config.yaml
n_layer: 13
d_model: 768
n_head: 12
norm: "rmsnorm"
init_std_qkv: 0.0241
beta2: 0.99
lr_head: 0.00319
grad_clip: 1.0
doc_mask: true
MLP neurons of a small language model. Each row is named by its layer, matrix (up: input weights) and neuron, and shows model dimensions 256-319. Each number is 128 + 24 x the weight over its row's rms, rounded and kept within 0 to 255.
Before each neuron's rows, "fires on" lists the tokens most often at its 100 highest values on Wikipedia text that the model never trained on.

fires on: "2", "1", " ", "3", "4"
L10.up1267 [106 119 118  69 112 145 140 149  89 106 101 112 130 180 132 151 149  85 133 123 123  89 127 145 123 140  91 134 127 171 106  83 159 162 132 138 154 150  83  99 131 108 151 145 127 107  85 136 140 101 108 127 109 139 121 163 173  90 106 143 136 165 121 124]

fires on: " to", "Bl", " Gl", " Z", " W"
L10.up4530 [133 163 121  78 135 150 119 156 193 146 172 156 107 156 133 111 140 127 115 138 162 137 122 114 145  86 129 128 163 132 141 110 147 107 155 160 111  81 126 167 128 121 106 129 113 157 188 100 112 101 141 164 135 126 115 115 126 132  98 163 117 114 137 140]

fires on: "0", "2", "8", "6", "1", "5"
L10.up4437 [106 146 109 119 120 169 127 129  93 128 125 140  95 106 125 167 114  94 169 130 154 122 143 108 148 113  55 126  71 130 137 173 125  95 126 150  91 127 150 132 153 108 123 162 168 100 102 124 117 128 109 101 131  97 100 136 157  60  72 144  99 150 116 119]

fires on: "==", "\n", " was", " |", " tr", " r"
L10.up2138 [ 90 152  86 109 141 151 143 153 112 138 104  89 139 109 118 154 126 131 146 133 148  79 151 113 119 141 102 141 128 141 142 128 155 147 130 149 121 154 140 130 119 158 142 165 155 170 137 182 100 101  97 142 140 176 136 176 148 145 154 119  98 159  94 144]

fires on: " of", " W", " Z", " Gal", "em", " de"
L10.up879 [119 141 111 130 128 119 169 151 151 104 130 142 147 136  97  90 118 138 147 137 100 101  99 146  91  91 122  93 146 116 147 157 125  89 206 137 129 120 119 139 154 155 132 121 103 143 161 120 131  77 154 151 111 112 154 120 134 111 133 168  85 107 134 167]

fires on: "0", "2", ":", "6", "8", "1"
L10.up1234 [135 121  84 118 141 170 110 153  93 172 133 156 134 118 137 124 125 155  89 154 104 160 110 115 130 147 108 134 165 105 142 135 185 160 135 117 112 154 145 173 143 143 148 140 117 124 145 114 134  97 138 114 116  86 105 112 138 162 131  88  91 107 102 133]

fires on: " |", " /", "|", " and", "ated", " was"
L10.up1597 [115 104  80 147 151  89 134 160 152 144 137 126 161  72 119 128 146 105 113 170 154 151 110 131 109 131  81 109 161 149 102 150 169 157 117 141 118 146 113 117  84 143 169 199 121 135 118 118  84 165  90 114  97 130 145 138 140 153 139 116 121 147 100 141]

fires on: "0", "2", "1", " sp", "3", "5"
L10.up3617 [119 128 145 150 149  85 141 155 142 121 130 159 134 130 179 147 153  94 145  93 151 146 144  96 145 133 103 122 121 128 117 133 148 116 157 145 111 153 155  91 128 141 172 151 145  83 180 146 102 128  95 148 108 145 143 179 129 160  99  95  85 151 142 146]

fires on: " in", ",", "from", " and", " to", " –"
L10.up3953 [128 119 138 103 128 106 133 107 108  86 122 175 125 104 138 115 101 142 145 156 113 125 157 108 138 114 117 126 134 134 157 134 127  94 166 132 139  76 118  96 118 114 159 150 159 164  75 116 131 130 107 114 130  94 110 130 152 114 110 135 121 131 116 107]

fires on: " ", "7", "8", "1", "2", "\n"
L10.up1660 [152 172 144 148 111 128 148 109 109 163 176 168 163 132 124 135 144 192 119 157 102 137 109 127 157 140  87 163 118 158 156 155 128 152 106 130 118 135 105 137  90 139 103 143 136 154  96 135 162 163 108 144 121 120 130 141  81 117 110 118 119 136 106 116]

fires on: " ", "1", "2", "0", "9", "\n"
L10.up348 [118 124 141  99 146  91 174 143 126 100 174 156 119 109 127 110 105 133  98 180 137 105 114 127 128 100 130 124 131 124 151 148  94 113 184 129 108 142 118 125 124  93 116 116 175 151 112 120 126 126 123 109 127  73 127 168 178 149 106 123 137 130 159 117]

fires on: " is", "2", "1", " was", " Ch", "ed"
L10.up578 [149 132 110 123 169  99 119 137 129 103 125 152 123  90 111 136 159 128  95 145 128 144 156  99 149 139  99 147 159 115 140  96 149 110 169 158  98 153 139 123 110 147 131 104 157  76 130 136 133  96 153 115 118 109  90 157 151 132 111 117 102 135 138  97]

fires on: " |", "\n", "–", " "
L10.up1735 [133 108 172 154 120 155 163 141 168 136 156 141 164  74 102 128  95 132 113 130 111 177 123 138 119 153 147 119 148 122 145 136 120  96 161 139  97 139 117 134 141 114 130 157 162 155 109  99 121 138 140 121  81 107 143 152 154 134 121 165 125 136 183 118]

fires on: " to", " in", " with", " by", " of", " included"
L10.up1428 [127 102 161 117 153  91 111  73 111 108 168 162 133 128 122 121 146 144 130 121 142 151  85 106 125 145 123 147 148 138 146 123 124 114 101 146 151 104 103 124 113 142 142 143 128 158 156 106 137 161  88 107  90 110 111 114 115 107 143 127 136 141  70 109]

fires on: " ", "1", "he", "2", "0", "um"
L10.up4603 [108 131  90 128 117  91 120 140 150 100 106 126  85 126 134 161 104 104 144 199 164 126 106 126 163  99 121 106 105 149 141 105 133  98 127 129 100 130 106 120 116  99 114 164 122 106 103 136 156 104 101 147  94 157 133 142 135 123 120 128 126 145 113 129]

fires on: " ", "1", ".", "2", "\n", "0"
L10.up4215 [152 106 112  99 130 112 151 163  96 155 116 142 148 199 106  91 125 173 152 132 113  77 135 132 154 143  81 133 153 113 165 125 140 140 100 107 104 165 118 140 126 128 126 181 115 128 122 156 161 128 130  77  91 107 164 136 142 143 143 115 164 150 110 150]

fires on: "1", "2", "3", "4", "8"
L10.up2729 [ 97 131  95 132 124 123  57 163 128 102 113  96 145 154 125 115 141 121 115 150 101 162 127 112 109  84 113 109 112 138 169 169 142 132 141 135 129 158  97 118 176 115 124 199 115 109 131 164 106 100 100 136  86 143 153 171 137 112 119 141 122 150 138 113]